MLP neurons of a small language model. Each row is named by its layer, matrix (up: input weights) and neuron, and shows model dimensions 0-159. Each number is 128 + 24 x the weight over its row's rms, rounded and kept within 0 to 255. Numbers have three digits each.
After each neuron's rows, "fires after" lists the tokens most often just before its 100 highest values on Wikipedia text that the model never trained on. A number after a token or word is its count.

L5.up237:154110136107130107101112158135139089162084115175119145115141130133131180139102078111088154179126156145105129117112169109118128111099100144169133121173155147124135145158125151137102138151127085138118137136110125140170126141104113114103127101148145117132121137103157112127082114160124103148116132110106081147181130138193159127117161082146102093137127132198159154098103134148126108134138178138108151091113138109137137095096110143120093116115126098118136151116110130124147089149106128
fires after: "J" 31, "was " 9, ") " 9, "S" 6, "L" 5, "Qu" 5

L9.up202:143115164096098154107146155137112143189154122146162139093112141116073092141106130079131124132080132110136128134148121121153106185128106164153098152139131142138136143064097135113112148124126129137136082120115099163115128143158135153147104125108151125104115151129121180154089108111177160152112137106118090163137094141095168141080142117124152124136142109153093131121148148136124118137143123155117118102116072092132112110178147130106125150139156102106165146122143149102160110157128114
fires after: ". " 39, "is " 7, "the " 5, "\n" 5, "began " 4

L9.up185:112199110117072153096113156161143150133140087133117086078102130156150140154132149119074123142090113136106136089153129147136124131129107145120135135167116125146141147074110114169147114101122123103128149139145095155109135145131139123143094156164113135114174130126173106093094126165153119119090145139164151119113158113143129113127086133113126102107062124123143134129136115109131125133194158126133150132153142143099083085131141135123139138138101092138126135119154110097151182128125150
fires after: "E" 15, "Ale" 13, "An" 12, "O" 8, "e" 7, "i" 7

L9.up207:125103111162110106096132157101096117129147116097158110081078150155079115105102127122130117140167138063106170136169110104113148153116120131138134156122117150133130119156180129128114147100168133127073143153106114114126134115143093139144078142147112135123159131128106122106118147167142097162091097130125148130127155114149117135131162154179113123133106102152122153194146175130134106111102145124107094142104167111165097116144151136134122174121132101155138135141105146163101093120117139
fires after: "si" 20, "com" 20, "ati" 5, "ol" 5, "ac" 4, "cap" 4

L9.up55:121170110138127123097124082163122140115125130108123098124080143143101124146153128093157118103140128144129110141134145124138150105148164090109129141133152150128125129077102124079103153132116134087146126158136167169110112107104130167106152126167091121158138138141090122089102129165136119147145126101110162188105138074099090115128112144089114126186138089142170123131116126148074148112140120122165180122128181135175141138132124162139121137136144096120120118134093178116111123128114142
fires after: "ab" 15, "ec" 14, "om" 8, "t" 8, "b" 5

L8.up186:140157153165116122120137157149115096121164111099138076108135165163132118111121092149126126133126132118109090124108148143142122130143117150144149117138108121134138187116104138127136146104084133152166113108154114126127143090129110124156154112175092101102121162105088160196145164133098160077079134138124118114099097127107111155141113134115068153094133139123091126173139139095139147146158105152131097104123153126161179103139112132128160157116148118165154132108141108115125083146110104
fires after: "wh" 16, "f" 15, "sur" 7, "suc" 7, "fr" 6

L3.up205:122153134094116147121126135161123111085084130142118108112135200125131149155124117103103144133144171113121114134130134135185109144073147155134129133187128164125148131154123107127081144119110142138145134143137119134157077151092152122083110128101100130124157129109137112147131154120119121089148110146134161110171136121138158129144124168148131088148104148125148120129135058105106121128101161120204111160082123123081125124164137136100133104154102128097123117108108132130142085164131115
fires after: ". " 21, "\n" 14, "\n\n" 8, "Lond" 7

L9.up189:102160115148103126155160165180096105146104112121138150131135094151161129105135116166125190148072124129161130152144156114135137128138098119158113153113114076099132160134098089144158107121105153126170130144158111100076122118130142124157135118111128141101097122074138130119170147124132125184161141121129126122074098118129128137114160133122159120085155115152151108140126097094102136102148102159088149150106100084152169137145162148116108129102130119112111134118158080120130131116116127
fires after: "the " 39, "- " 7, "to " 5, "s " 4